{"num_hidden_layers": 13, "norm_eps": 1e-05, "qk_norm": false, "attn_scale": 0.125, "tie_word_embeddings": true, "weight_decay": 0.29, "warmup_steps": 227, "schedule": "wsd", "decay_fraction": 1.0, "final_lr_fraction": 0.0}
MLP neurons of a small language model. Each row is named by its layer, matrix (up: input weights) and neuron, and shows model dimensions 160-255. Each number is 128 + 24 x the weight over its row's rms, rounded and kept within 0 to 255. Numbers have three digits each.
Before each neuron's rows, "fires after" lists the tokens most often just before its 100 highest values on Wikipedia text that the model never trained on. A number after a token or word is its count.

fires after: "the " 60, "The " 4, "Second " 4
L5.up1946:139117136114107111119137096151147144126133152127123120085112053119118149113120124149150109132134126122111147166099176111089099120089139115113166116135129126148159084190124110124116157171132107102119131136095141141123174125115113135118102148131114050121113065139112134109066126117129171093

fires after: "| " 45, "- " 8, "door " 7
L5.up37:087120089171146103075143103155114122141123119146125135127079073114157199105154119164117102151132129150144151123136159120125127135119102111149135172121123119122169129152128152133140136181164120088138134145113132129110164197141153117108171077180116105100141130133135092135118128111140157137

fires after: "\n" 100
L5.up1872:135136095109131111100148123116147094117101106157109141203087096133166172106125143152112103127106142143126150099106135143161132120123101137124076122107101146128135150131139132124154143141148147125154155078109151188079131153097136121111159117142091130085143146128144125115131155144165129137

fires after: "K" 22, "S" 10, "s" 8, "Q" 8, "-" 5
L10.up1166:154110132123101143138150137090097150096128137137128132159107122137100100154131093123118121105126116101127091117082094134191107105115089136108149126112144106105124130150131095094171152160106116111144140116109179088142172133097142142125136132123139140089130120070121139116111116104058141101

fires after: "in " 35, "born " 13, "the " 7, ", " 6, "mid" 5
L5.up493:137115142129150110147168110139149122135109128129113116084123102126121129172157086142113105158105105107149148155112114153090090142061137115116158143129141141126131147130151148121091152139143111137121130125114141105118137122166141098096121107128094162114109103129133135141141159087126132097

fires after: "| " 25, "|" 11, "There " 8, "there " 7
L5.up797:124130094100130127096163091121091102170146112153145107105075088128138158113147161141125140111116112166140106140131118106089140121094102137159108127135130111158169134145120149100136152135131130120154133106141139112166147183118146121165120082125144129123153140141116107113122074122157155082

fires after: "." 71, " " 4
L10.up1133:131116125123129104105146116118105110110134147154118095111115115115141130181132125153118153145119161078131145122107114093121145106117127116161144124128132125109134096123144134137125156119135170120112130115140136165152131156118135121132167072114127076121132099086160125125137115151120130123

fires after: "| " 44, "Cap" 4, "ital " 4
L5.up1514:079051116120091053143114148128151119148138116120160141117133103145167156140098086138161147110157157104150145113091126132104103146141153144132112125118096128107122084125139094121132161143089110165151132093061126161117157127119130106129093143139119071161132130131138118170122113135127100138

fires after: "–" 18, "-" 10, "201" 10, "202" 10, "200" 5, "ov" 4
L5.up1796:133126097170135132098128131189134139119127166158116082139135137105114126111132111151131171151097166127201125122128147139150135124113175148122104160123094114115132098098143116126127134142144100131134124133136101130085143138154108069073108083131159135103156125165117115089168122128107141134

fires after: "\n\n" 39, "\n" 17, " " 16, "| " 8
L10.up467:166129137108148135117146174111115118140121159120128138084103119106137116181101152127094129100131157114136141098152120095102134115156149132178119107145117133136113095115130087159158090133120189165094142167136143144146120109114148115133138088105135085095120118105149104133134117114123121141

fires after: ", " 17, ". " 14, "\n\n" 9, "==" 6, "| " 4, "== " 4
L5.up593:122113121146176121140169094158105154092140108129153131120088098089146141158101137160140118117169097082161087130104122133115150081140109135167091125169092104171190076135139134100136160120113157166145136115126137108124162193088138139127130130128089114127138101087116124160145092136172122122

fires after: "202" 21, "201" 13, "3" 6, "–" 5, "0" 5
L5.up560:116104122148152111168148096152139104097140128123130136114165084069129125122162112099141129134145134105151115116112147169153156110144126165155138149127102169141119135128149118141161156134126119163118122103146144110098179145139124122073135160136111133123163129177135101104139154116143129129

fires after: ", " 75
L5.up629:138125083143156117083172120097135138103126110089139115163103147159169131146109123129162110157142144141151146148111098096108114078159135134139118095125126076206133162124126179118127141119111186139104100159161112117130098124142146091157118158136124111083072159108159093181117113132155110111

fires after: "his " 19, "s " 12, "her " 7, "His " 7, "bro" 5, "their " 4
L5.up1316:123123127124112125175121090148124127154144121128132091150151122156110154144160121130155105112101150102158141155079117126152111114147156127126130135119102122136143132142128149158146163098124089140135111124137177114157137152123156127147142125160134136114109123135183112124114095138123151171

fires after: "In " 28, "in " 28, ", " 6
L5.up1637:102132150168128135119170122115154137120093126150118105122116100122090134147156128101147102131151123141114121158124144101092159158095129130121146151161144139117149146119117124143101107115164127112139127143139100113130144112122115135111088081144097109147136117137146122148138137120129167096

fires after: "| " 48, "; " 11, "(" 6, "— " 6, ", " 5
L5.up101:165099090092173135108120131131094140171156161154134114116115116159150148097124100180112118095117150135140127134124092106140088088120137144133087114097152144085170076139111108137148127102085138164141142186131129132121157154138119138141106132138172110097103122116157138133110142142110164129

fires after: "|" 38, "| " 15, "- " 8, "Number " 5, "Total " 5, "Notes " 4
L5.up844:129121121112137127106118103124117123163168172096088104121066088094138124154166140131131126149117117119123111100107132149159162106135098155121143122120136128144156135113129108167136107141129158109107153184113162144151144172097104144100124188123092083105166143152144117125115097151189110168

fires after: "| " 54, " " 12, ". " 6, "at " 4
L5.up1423:101127095134112105128177115086079136172125141150166125121156131131103141137119091177130169119106113122130126135110123125132089113108122154150133139144092162137156062102124111130118124149105114125147110130095139142099140167135151148129142100119141108112099113145144124150098109110164156126

fires after: "| " 29, "==" 26, "== " 17, "===" 8, "\n\n" 8, "=== " 5
L5.up1692:143124120116111125116149091132086144115127123121159152157098100144163124131122111141114136154144115133086082140134136126127155147149094098146138166131137113136153051124126120102117173140134153124136182187121139112124180158127162123083150128141108117089168106132152111161112078116168125162

fires after: "| " 49, "(" 11, "-" 5
L5.up1112:113120128103120128152126121086134101103105121157174146151106138126142136131114086129111142130167089101115116102124095129089121132116078180143123145128143131155093115150136125103136157147093125104139132125083128150122140141118134144158154123098106152158105089148131133127149066102134116057

fires after: "| " 33, "\n" 18, "of " 7, "- " 4
L5.up1902:140117126158139110095143092168099128134117161179079114123092122125145156162139129144119118094131108123122135138125128133136124113086121166125131180118129110153166131086152122098092098141123135139143130123116141122147129117114197111130135123128115146085158149140112091114087116101202157123

fires after: "| " 45, "\n" 26, "." 8
L5.up1065:107096124153143113120146078146095143130103155131110145112109125102090151134162124126144131090119110140148094097114117119138100131097152089160127186130101151121135122115113173144151127140131119086112104119158154114147135184131169144066121093143148099087151110104142127094170104096082115167

fires after: "L" 12, "R" 10, "E" 9, "O" 7, "M" 6, "D" 6
L5.up706:110124138164153123085150139114124159118075160114125140115118137111199142155096155119137107107148112073126089124122109176167121127111125108104090143154111110114135095127145128107149137156146097118130091146095149121124117132138118136058059127136092111089155100140092092116147133132091117135

fires after: "| " 44, "." 11, "m" 7, ". " 7, "- " 4
L5.up929:149122110090152129091132092124088126148150150159155139134111153133123147103141116140131121120084112129135140124117141121117151137118107108130079115102122106174166101176117128105156119135140105109140151122172172137095112183134111143108157088142137131101122162177099104131101131093138138127

fires after: "his " 18, "s " 17, "her " 15, "a " 11, "His " 6
L5.up881:111123130129100131085108112151142128138111149153164121129137123094100179201205117093122130086139144130134143146119148161146087130061131125143121164070148134109135110161105115146117164145127123128110120140164170136140128159104134136174129093153113105168129109169152112116089089153139145171

fires after: "\n" 58, "- " 15
L5.up1058:124126138123163098104150116091161092110135143156093096138116084130129119115144152143147173161098140126137107107103139097149166128093100129128147140119127154111104139137121125140128172167131124136114160151136152143115104180114110092114132118145097105109161143130126105102135133162141095119

fires after: "| " 61
L5.up2032:148122097129131126129174082122111160136106169112133146127098103136114132128150140172139069089113123142157131119129126105100099138122106125140138127091153107113155066119123094099169149161082119131171157133077156129142204171131118134093121121133125090075156171159116114134101122118136113156

fires after: "the " 31, "s " 9, "his " 9, "The " 5, "a " 4
L5.up1875:158103097124125100107149107098114148148138120159177084139145113169173173161147136114153093126074147137150121124133155147135125103099157143142143111121110127153133137138147123155133134122124105155148166097127122122139145118134147138127107142146158121153123108121160110066109116147142137120

fires after: "| " 65, "." 5, "; " 4
L5.up1659:119129131137111101138155140068072131138133159145086117085131121066122157138128100142135158139117142141158161130131129104131144129108120103165074133121116136123185099108143152133163151113145151162103101137174112110141136126126113089128127094143162107119119176097130099125148140121092098156

fires after: "202" 18, "2" 9, "5" 7, "199" 7, "4" 6, "May " 5
L5.up165:082131080181106119157181069139128131106126107139137133102129095128167149112167131118110130104099119121134111136121146138087141083094140173135130172137098169150136141082138142139126144130111133117136112088147131139193139110147152126113124144136182121063099140072112146125125071089145091148

fires after: "the " 48, "a " 8, "The " 7, "its " 4, "his " 4
L5.up1279:096104130139114065130174109135123147138134162147135115116118082110181136146183071161113090121133113121146138141109126163127156131121114147104139107106124083134172109134128123155125128134100082148109096132138165128135131139096136073138140131143088126148112146149151134132109138128127147134

fires after: "| " 66
L5.up334:114114063134156110113140074155089128164104159134120154155102151148113137136120108189121074092099131164129086100112106105110118137108100130171136097100131114084151138166123128117127125103131136147152157166120157136125199175101144135096120115155148064086137101133112101132120157103138158151

fires after: "G" 40, "g" 10, "E" 9, "M" 5, "m" 5
L10.up1612:134126104128150144118146136160132144146114133140137104121112102122148144163109086143178133125167129123134141120110076147168135103144119110139124129072095136126146148144108134095133139162136111122106127168122130115126132135157131135076161091116123088126119117142132074125155142133125166086

fires after: "\n" 51, "| " 9, "200" 8, "199" 7, "201" 6, "- " 5
L5.up1850:139089076125155137069142110122117133136101122158151110188141122066126152106068131129148119120084157133134125143095117112144128073124168104145121115114092154147144102112121132136130113117162129116122124147101110084115136188132151148084155096133135074099176108145144084116165107100119110131

fires after: "5" 11, "2" 10, "4" 9, "\n\n" 9, "6" 8, "3" 5
L5.up1346:115133060150123107115188055125098164114100128089130132113150122129134156082156130164131133108152120160131095126118122131091139109107081124118128164129129151149134066106127164152165127177112109115116148104126138122150132182131149142117126135138120123085162169137144131105147129103088148153

fires after: "and " 42, ", " 6, "s " 5, "ations " 4
L5.up1202:156113098122179134079159106112135147161128126138100132182103098154172127108092163160123118146136067089146117152117103104162132049141089161152103122130136112169181114159164111119096148120143143110126142126163131151137158136150131095131140111124148130092092108142155093128128086152150162112

fires after: ", " 75, "Tennes" 6, "United " 5, "New " 4
L5.up88:085122125169169140138179101158138147101107145158127121113134082096120135146134120130125127169151075094128104114110122145130114134094119094121142155167143139111182083120154162115128104135139105126138130121127121138133124137157146141101122091137102132143098096095128141145073147131116098119

fires after: "201" 17, "199" 11, "202" 10, "196" 7, "194" 7, "–" 7
L5.up1253:138122135134150088102142100153145109141141156105134115117157087094116155127144127143141119136137128108127107121088134134145127142107134166126142130120120154126124139165164135183124120154113160162121120155146106127144127191117147122134123169131100145117150121125122096106112131108149112106

fires after: "in " 42, "In " 13, "the " 11
L5.up456:173122116155161123094189124136120155129110137152168140128117090124118153131133079127123096086149174121142110142112158171097149065140130141092124152146128114156141095166118169174103111115115106133126113112107114145092125097133134123141094137149099078147103098113124144097118140130124135132

fires after: "\n" 42, "- " 13
L5.up2022:112125087124156146091144108121134121129123162097064142153103093139123136151147156141116133147091117135178117107131106099168140140113097152138110147116103133131148166133141105101151117130176151136107143136139154149101123178114133115145142146159102145090144146141108098142133119152159138121

fires after: "==" 57, "===" 37, "====" 4
L5.up227:118133140138143091108123123128110096181138164137141139132112142091121122157125088132159125107128102102145124137128116099123123134120189178167111157136129103129141123131141116112106160134110107158127134121133119140124124174134119148107103070143152098161074081127120098126154110098148114121

fires after: "\n\n" 17, ". " 13, "\n" 9, "In " 9, ", " 6, "On " 5
L5.up994:155125114140158118084159113113124127201127124108124119118099109103130165136092137161093098110108096131155083108137114140153161121095127128135122190170143142143152111122121170103106147148153139128119130121118152120111139155137134149117134116145119059112157075122123135101163121078109169139

fires after: "==" 37, "\n\n" 36, "===" 11, "\n" 6
L5.up1681:148123120142152108131144154106110141135148116127152117105111143108116149118109095142138071095096114132129119116117133088097082150114137142159108182132124099150121101152120164150117154129111141147136132162138083138134148139134157145111133100148169100152125075158119096163169115069143144167

fires after: "the " 66
L5.up1105:137140103169108084111111129132113160121135130166132125098119109119115143141150123085158133110163136119124154135095139155115114130093152139106132103145120131109099085127134162137126120175105132097114109146136130090109174135124144143119119119098110079158094122127123138106108140091112139124

fires after: "| " 37, "-" 12, "ver" 4
L5.up588:162125099123141133121164131140116116131112149180099111128137130132140157111147147153108118154125119160135089106150127120154171125126106079099137173131137123112140119132118119079121103112143125112127151122120163135113129163113135160093140102150130142076149125149067119123139104115176146168

fires after: "| " 27, "- " 15, "\n" 14, "ver" 4, "A" 4
L5.up1958:142132087114140117079131102120108103155106148097111089134104111120141162121175146133133091159120157150147149103135128117155134116130112119161142144095124135122147148149154153123161135160163123108140146142078182139125204162115198121086134141151120113118154164143119066110135139102140183141